config.toml
activation = "tanh_gelu"
init_std_up = 0.0227
warmup_steps = 234
decay_shape = "sqrt"
seq_len = 1024
doc_mask = true
MLP neurons of a small language model. Each row is named by its layer, matrix (up: input weights) and neuron, and shows model dimensions 64-255. Each number is 128 + 24 x the weight over its row's rms, rounded and kept within 0 to 255. Numbers have three digits each.
After each neuron's rows, "fires after" lists the tokens most often just before its 100 highest values on Wikipedia text that the model never trained on.

L7.up964:152143091134166137131140156152152097162109114110128125109118112136136130111122082149149106141130101141066141123150137096195114120122120147123119164148130150140135145145143132157127121091077145143090128103149113104154121111161121143177136115128113086123139135143135098110097120129140137106154123111146106088112130155183093112139084119169125138121088118143106106131125113157115140161113189135137096136103111105071149134151094117167156122096112135151142113158104139109127128104158153115098137146126151135085141152126171120116083141183093098125145070130139108095150153131122108116
fires after: " F", " f", " ", "0", " B", " A"

L7.up639:134151113152111094051140147127083096139113151110095135098122096134150147130164183120144122133121113123115161111146117116107157139106138140094151134135125150114118130156149131125116162124168176133115123110135060144103108141130170160146108121117127120157148155073112104103120152084122131096124096125146126119163094128103149155110149141128108132142098109113116124132165114150152114126129106123134125125111139102091099149120099145113170069133071153129106109115129128117107148130157136130128131149144117118104120137150146120122096150146112100101123099177134117173117139100168145117
fires after: " Mar", " F", " P", " Pr"

L7.up617:107137121074106178120146168124183102185136134118143120109172144092120105101121142138147143103150141118139149124153140107128105121165116108124085121161132126134098155143119152168137127114110148132124114159101106116113100120074149153111129137120117131090144101127109152111153159128165140156142143102135150158121140163156069113112113117157142107091137111118143093153112121132130118112148131106164159143140089120159094125127140137132131086093080144123122096098119112119110142157131127149172131149172166131146137158155150132116141138157148115104167148134102094156076114092122153155
fires after: " ", "R", "W", " R"

L7.up33:126125093117069129090136159089147128189128127128127148118136123090126149137135166115144129150066123122137129171138120138106138117094130150111094108126155149163159126120078137144122152129161125131127121096149070139186138110134109139126097113147082108108126124103142127137096162117126149146157134153129148127137087118124128137093112119173125165140115116163144125142109151101117111157131152142147105132146107159097104141146112204108152130162104137162107128091082100079104102097134111150146124117102095127125143102156111119113144150121101153125133103131110119149111155127147130085
fires after: ".", ",", " and", "ition"

L4.up803:174106130130115121112088117104139120164145180127113183145114166147130139111124116113108138147126094113168127130142153120090138137129124106103134136130135127141121124137060129115158117140143124131145163124091089124134098147083178125147185129142094075160126101077124161122095122149100148136121138119120130140123123146096198097070110155145140107119119110137111159098095108141086105104132128108125144109121141115131139120142114110116119108108064135169108143166104110125119136169114153122115138090166134136152140072102148072125093139126101103150122109119127117110120187106163131123
fires after: " the", "=", " Cy", " of", "-"

L7.up980:130117167127117146111099146137151114117150136140123122111143187129140152087122117133141128121077124152145149114135174126158094150138144131089121168159120150123156122156125176130126126092119132129137149157115134109169091124109142135127144124124126108126132119076125119118122139102111124161142154083154121103120087145107145135135122113149117121118114150157118163124125081109053146145154125108157118081108114114130061115136092117111147149122096137171154085155169113161144137121132143153173062146084147143130125145129154100108160151161138113209129128160135136157122149157191079106
fires after: " the", " a", " an", " ", " The"

L7.up583:122112107128126129122134163103126129099100166139103116134130151150153138099105116115128096099103114112131140177141118151130134136143098149121090143153128124162130126116129142135095145078127138166110136125118147128163136122103120127144119130171102168109136116125118147142111170120127171097139108122113100115149100119109114185143091111163138139135125150115088127101146107135143100187114147132155122146141138138116161180177071177114124101129135115112105077101123144099104142147146081161133196162136137097131118178151128105119150130179117103158161113161134115148129126153187103127
fires after: " C", " V", "M", " P", " F"

L7.up270:173154147098096141106124175110155129106098111145083152090161099135151101132089128138140105139110122171121124120126147144153145157153182145101147119102129109104113153192113149136108137115175135106177166141101097146132148121128107132121170156163151133141122147135113136125136133093085112119084082148143108150088115116134137103135113115104141128155135129108125129088147075086128118155193108135130137120174145122124105136165169119105124140141106133171140114159107134181107121105150158118114106147127097113125109097114138126140131108102088187115130155127169122115099189144142146108
fires after: ",", " a", " social"

L4.up811:143157113114103128145064129132142106128122118125149077129166142141128120128175122110101169100131118119124148147134120112107123139146112157116147079126103130106143111113068131125186113106116133136142143157109067125129145099096140113108156138105099171113130120087135148152151108160111098186109121114121195147125142141104161136145140159192111129133120132154138115099127158122104149152122164131160171151113106108154120119137145088093162124122106143155103164106123137088116107141115144110155081125080141159150100107146150127118158104136155101128139120138124117120151124148151137126
fires after: " the", " a", "|", " The", " |", "The"

L7.up650:188167124154138143155133144129179105190123130145166102119152156139140116148100112103137135174114085132143146162138149135138115089129121103090159105135123134166145138115105162161147092109101124135121149136099110138078139127114110123183161153140095138149096102132131144149106110134154100136150134129097109141097113151171148178111120126146114141144148158184142147100132094165100150149141136151144145115163112136107111141140142087123123141131160123159142161154097123175124132148161150123149117115083122164139139145093114079132139146148136119167142081126122131119120176135152130114
fires after: " the", " The", " and", " many"

L7.up721:100094119113104150064113144142122149111115120158147174107139092100142121147115092180115128138107142094115133158145121114095097138137125132125103125123149129145161119122189123178094135092102181135140085141120123187137116162131104095183130117164149120142140110137159138120128110133140120119161111141135143119155131104103093137139134126133170106113133125124129123124153103174122093150132126138125136128136155136119163124116108122127114086120132113115132110163134121145105089111169168162139141153132100164158129128136101122098126154118151154146167166112101114154058104101156124133
fires after: ","

L4.up629:164076127080148127149127143112134144135109103110126117133136150100133134096164131118169078097108078155102123115121123161171121077130129142110161143152104149136136115134111153162137142116092168141124114171137150150132128141129139125141163081128124160150091081130111124171088134137066130140162151127101099091116128120126100141149133124182137071119127172175112136160109106147142138130136191149173084116117103148109142144119118124100156155123101123159150070130131118141101134108166144112129114130090135146134142144135143092128145120141138093143160131139095088149072122125175153134
fires after: " the", "==", " a", " The", "The"

L7.up313:123150125148122149101138144110103129134118094121085108125144117112136137087139120130145131112104110120129156105130127135142126111120151128071125151136139084122126109123123146167151143125121088163146176098084086111175105108133134119113149106124107102121106118098096091126112138076096131164117128168110102113123104114173141116105081144135121136121150136102123131111083101174122076144134141098127113122145101133116125118150093164129122083129113127159089108167095075154121127147122125112076137106150163128068164134130199112078128130183104068163138142114101105111111131105174114127
fires after: "A", " U", " A", "-A", " Tele"

L4.up959:069168138149107138138131114119147123142102125099152161101108101109126099097104118071152149170108140168116133130120129134138171140189133101105132143104108120114111105178140119134099136112116140149152112074119099133100112161171101128110151123187134084149144097148096102115125117122137179155139113129144116147130112131149115130151117132117100098124132117100172116068132108104144110126175070112145165120124112134097117139137149114116122119160097121089105106142101121085122125125160108147106112104105115075084127143128127149091163134123137144118127166085139120137141085085176132102
fires after: " in", " February", " January", " September", " October", " March"

L7.up40:137116144152077116136127116143138123116132140124114109114151169107125159098136141071127125187086114143115131160138155128136130115103106129084142085150141138123133166118108207165145113130135128134139156114182166155077110102102102148148141120122110102144124104135144129160087126131109085107141146129144124137137154149143109084131151151168119121108110132173125149107127135163101082137153145128137116162073076119120105151126090154138120124132118125147103105122118112131126144110095173103142115130034122164109146104153119148177102141130140119166144094129126114088134124115147133090
fires after: " the", "-", " The", " a", "The"

L4.up577:121136116105100099117134148144145151122096090114111097096104128138139098129138117125101108123097124115154135127127142088131171150121131154120136120132106080135134124127119123111140108074119142166146138144077125135114089094142098134166145115144157099102120134118101122102168101128107047146134063112085137106162120144135127139156150132119116121133129141153119117092124137143070134096148100115123143141110123077129128132162160067125140143147106136149137132127175164119117158115164137119111072142092121123104125154122129101099152113123111076114124104102144110111157159163128099104
fires after: " the", " a", " Early", " former", " first"

L7.up318:129102075101146143140164118152116151160123169138191197111110117118156116131131140156141145109099138109133164087141070113172088093147131110134063160169133116165113127118132127119138132134135113120159116090128128121131108109122140143165154114109091070151136143142136141104127145070100070109171111133143143117141129115129159178119122145154150129148112131166118151107137142124153126168119158152146110083160146092102153124144117161124152166137143118132129099141123121139130113117176116124149164107110111163173111143095153119115143169140123129122120118096110141163086130136143158115
fires after: " h", "w", " w", " H", "-h"

L7.up613:153128147145105138129143159116115152126160166128158132086110085124100096143074105094123127103103124121121081111135117085163159096150153124129159132152123126156137114132151129115134128136139123096105142140154178113122145105126090142124084172123110131134119091157145135145093092110134110128146133113165135161121119120152103131154156139151126131146106101179138151138085147152093151128137176114106115151133135150107136137147095171120138092150099139153129152131109150109119099093107122164126126150106065076132114135159115170134103121132127109152146133135100117077151156079105110112
fires after: " was", " be", " is", " were", " being"

L7.up2:153173147123095116103157136139136142132160145146130128102133154121125121092174163115105180133127124116151141143150118110146134137099158154099135123136136121176107104131112132169167111105129114124125197077145154151097105147157122151112135148167104075153140074143132121154097150131111125118150106106164098137122170144136153134119151186141129114093154140131100142116137128158115103166134132141163141126147087140085146163152136094096146123144108133135165078113131171148132127063102122154131117139116052153108125100140111146144134166136106137131169125113143092161122161121135134120
fires after: "-", " •", " Running"

L7.up296:149092133115152090144092139130176086105111119159166175105083150098108142143159124124124154132099100120114124111133128101126124100177082146131123112145074131143140156151135149145149133083129159180143126102143173113142120155072157125110113115112056122163141106115131143129103098128128107115128136138133126108173112152124113166135108115136121128133121120130119105126141105132134118138125136173106154108123094117110152124145088141199149145134156139099173105181146148097103129108160148134165108123120127101152145076068143132156103122146142130149148043131141074088139115137146117095
fires after: " by", " before", " after", ",", " of"

L2.up970:100165100152128127108144139106123106143079140127119144082116101100133175117141134165125116112115140136140139146140095098107173117115174163130157169118073134144168139144106168117163157149121140100127119105080131149119140161139107128142117125128138126158164117126131086159151135151151135140140169130106093125154140115147137159115093148110075138142144143126153129145132112157113114115097112166109126143147122143062087128160087093127117098096097145147190115126094120150125097123173112130171104158144064125108079137167127156137127157117133125187134139141150122163153142127135111120
fires after: " |", ":", "-", ","

L4.up843:188152143107123151128105121138135122108144108135111140135113151126115098116082130131160141149131139142099126100194085143141131131159118141123125132106138158117110144136121163178089106127140150164148183092150133124117082139099136121147137139176113127167120097161144148093129093128136109099127146096136128139111139127127166097145125122118115121145144101138159171096111067133164102127157117143115120123114137123098149149120175120132124131126144118132097131082118123130135139139134172138106098156100106116070149113106122071172124144156108133121172110154118119101117158102144183128
fires after: " in", " the", " from"

L7.up752:109167121112142128132118164125152109146105120169145132122135139117147144109106106113149140181141095099101093164141139135169159129114119153127118141138150085170139148137111146130129150117153149111105182130157109153153095135163104139106141098135151092145113153149127135159134062096114100126132108099134115127153132138116108113150128118118168140132178160125152136131095090107124095152146108203112129158182130174077124126173142134122121113145128137124119111140119133129115124122120108152128119145101109101084155146081102103106166116111075159127129156091112118116137143098104105125
fires after: ".", ",", " and", ";"

L7.up257:106099138104110167143173142152156144123135103149104147116116128111156155145145124145123136108119124121174121124158144122162127088090109139149100140173083119138169123178134149131108114139090138157162125173132139113073122120099078122134149143157090151127113139098153172122110115148088094132182105094117117114117106134127126145158154132154151175155187143179163126136135132129129145122177112100147097147126121135116122148151143114126113143140130140185165140167120121134121117147116118162150146123081130153158104089062150094119131153126133113130140127109146117068144128114124120094
fires after: " the", " as", " is", " asp"

L7.up991:115097127058132139120143134106110096108116095125140124122186163138129128135139149182137088140131080144152133143140131123133137128096110147141141132149101123177132158114132115121167141100126101105127150184162154148127134101060101149109163094126143117181102124097149124130113114163109136139158153120139101122132124103141101126139123131170160177114144111165133111169095096111079147132168159143134180127153084144109125127113121161119098121092113128143173148117138104168116139134120158153192108107109137133126126126168132098125139140111137117160164134147105097124131105105141145104
fires after: " |", " Votes", " Title", ".\n\n", " Pld"

L7.up355:135155154137119182111115159161188138119119061142106135076105127133129103094110145100116122132122162103150159148176111119130118139111112130109155126135122126105151109149180103137101125108071119139128119156137136156094108135128129155180100113147156142161137141123179112134166115118125147123145111122184087122173143139130113114138138173107142108137124145099146133130089114132144132119164093125154187125129134129136115119147139125148136089121117145113135104137161144127144120086164140151157116133095108125101105130142117108114192156131126135151159139134116104115119116119126124127
fires after: " "

L4.up833:087087139124108112129127131097093126148164115102122147117123124105113150095123107140116176092119144136125128125135063155108100138103120143124143140175115104157111158108193099136176122149154119119126104119123170190138122129119115144127121115136136104137160132124180154098094112105153154180144110167098144145145143123155064114129148157128094166142114116089115126135112137137131122114128104136160149115124121114114129125113088125148145129134101117096109139119128170148124104114164162127145145114094071156168132107156162163119131133140138075126128128158120120163099097099107139119
fires after: " |", " be", " was", "|"

L4.up370:117131151137117126129124149129144123152114113093132146104103160102132158039163133104118171125111159137141125117143112112115152162135129145109140123130122083135177131123127121136106166136118116147117110143129094147166081129122126126096118113161076097141118107148129129123084130132117110132146135122127180110197143109140130166128086155152096133143140132120169104158117129142150152094145105189122160125166112127131144153111111118126148147134142096083108116087103142093136159092197093123182130106110096102083141120127135146105147124095120114141131115144156103174153150114200145101
fires after: ".", "In", " January", " April", " October", " March"

L7.up8:166128098110108134088113139106115151128107129124083081119154117110141122075110179117110107098134129098124138088143094134175138141114182157093131113138135149105110099114111152121133146146118157134122149120097121152162090135188160133148150128098101121163134116116128133097090153105063125126131080150122169119177112108164112161134140128152103131119139108166101138145167114158163136177113150131186135148135115112121163106133129167116137095139121151119104113122120146096113111149146106100083138150124144142105117125115170152144110152134098097137132108111115098129097129135138122084
fires after: "F", " c", " C", " F", "f", " f"

L4.up907:164182182130147126090168169126103165128140159121106116103118167116121097123128133100140125137147104143087134132140154114126113137159121147129122100151147142110120106168171117148113110076115085128145171106167142115152068114129122130121118125187132117108146118133135150156089127141156140179131085156132110107161123134135152117093114166175169109160121120110123128104118078151089124123129152140122116126113106139140118111152126113112122127192139152186125126166093128084126130102148154163109107104112130119091089055125119121088111129175147158122122121168071116146137132148132116137
fires after: "-", " the", " in", " of"

L4.up841:152112125110135193134120147129088108131119098172107142119138150136172136137131140106143132120143129153095141150139164118173149135144123173128110089119118128150137128110123104137080111112120149155122136095119131151133124152097134141138106102111156165176149116140156122153114083180128146096119136135134132110142131116153098133170063120151145153155123099162125132101110089170123136113116139104140119162072119104125125135159092138124111111148137133129132121081107132156105130096102172145094104140098165125107150134105118106129127111179089122155132116146055097030146149140119137108
fires after: " |", " of", ":", " the", " for", " by"

L4.up278:140203152116086130097146133141186111126102164158115106131173105132143180157096133119149099140104095117132122173138136116105180112140131155138123092147155118147136133117152135152113118131152143126170119104146121141139114121143100116175118128122158154097118109115137131155125108129167134152114086140121116143127115132110124105171155111153164114101150135138103137122166086132133104193137137118123110138124139151093149156135139148102138144129114136184099123141105105137126085133104152144085163113147077152068126109118125099122135137137122137112170117130120072150092178156097106131
fires after: "\n", ")\n"

L7.up515:144182062123130123082141098131160178151121156164130172118112148109112177143134141102140133117101110109087155145141096140149052080170139124125104139170133169125125100122090148127132152128117141170096154108131094137150104134142148103182147122151101100130146138164134131154087172151127085136128095090135116098129082141148152129129081140152133113115151117163105130099141144114128144140116196175160106139147124128153124130134131142111117148101154128106125136172128124133119130177132126138070133102119166150122141131106134128108128117120095125164145096170103114145099113098137147147
fires after: " H", "H", " Che"

L7.up475:138104138114156127126067109171135165127080105143140132115128179091098158144108129126122144135092172126104131115122128127125125122153135115118060115122135128138141089128143077136114109093109160151108132197135133127145096129114144136167128090168144141109162115148165133177170103148149121105138118117179107140134144125185106108161115151119127143143149125094120107095140121132149109124115162157130171104093094134155150132153120154160132128147164164128166106134110161151122155105153185157152116132087120132128126137115140106125156145147162165143136120144107119086143123123134161095
fires after: " ", "201", " Ch", " Town", " Cost", ","

L2.up273:156148166116122115124138113163119084111145088138137147137126138067086126094118124121126125138122114133140120135158080109152122127125110110140137117164140099156153156161123111133103105112126127139134146119160136127155119141110086124163073141119081122138126105132114130108146117125179085121190145130177102121157136108126064086104123116141155150171136116141135116123127122128128103134171096129151150136119138133142168139087160113085138166113125130128134127134159092159143106089126154130127105158100120151105158103126125096120131131152116117078146133108133123160103155064179166134
fires after: "|", " |"

L4.up790:137107132126128140156126147135141162131113105123140145104120106105123125132130141101110083097129114163113115113152120197104154054112158124127158164152125118155136126130186114150137134146138096096131196133137160134122113153152083107128125111121137141203131130134136100125086095175075133153121123154150118134116084130124075104112143106164152131150128133130156138131105098142133139133157156138141079145127074197103128153123121156130085117170095161121191120102115129140120148117126115135156130111110146140078117128121130126135109144111100140135139117141084091118093109129148106115
fires after: " is", " was", " are", " be", " a", "-"

L7.up854:122104093091114119141134099084139140124094116143106141129091152156127136170092105122130148133157134151086142105132112111135096141151139112090156078153158151147158053134097093110090116113098087145079125122086155147101086123110115110148154122181123093126145110145146142142116116127084110140133120161142129185132173130136175097137087129128184133095124135117123116133120130124101085160116122105132125132136090157123131139131131093117115124117126134137104114159120133133119154132123125130067132150113076120120148096088124121144140113136118157110138121098121094116120131079160147081
fires after: " T", "-", " Is", " Or", "T", "t"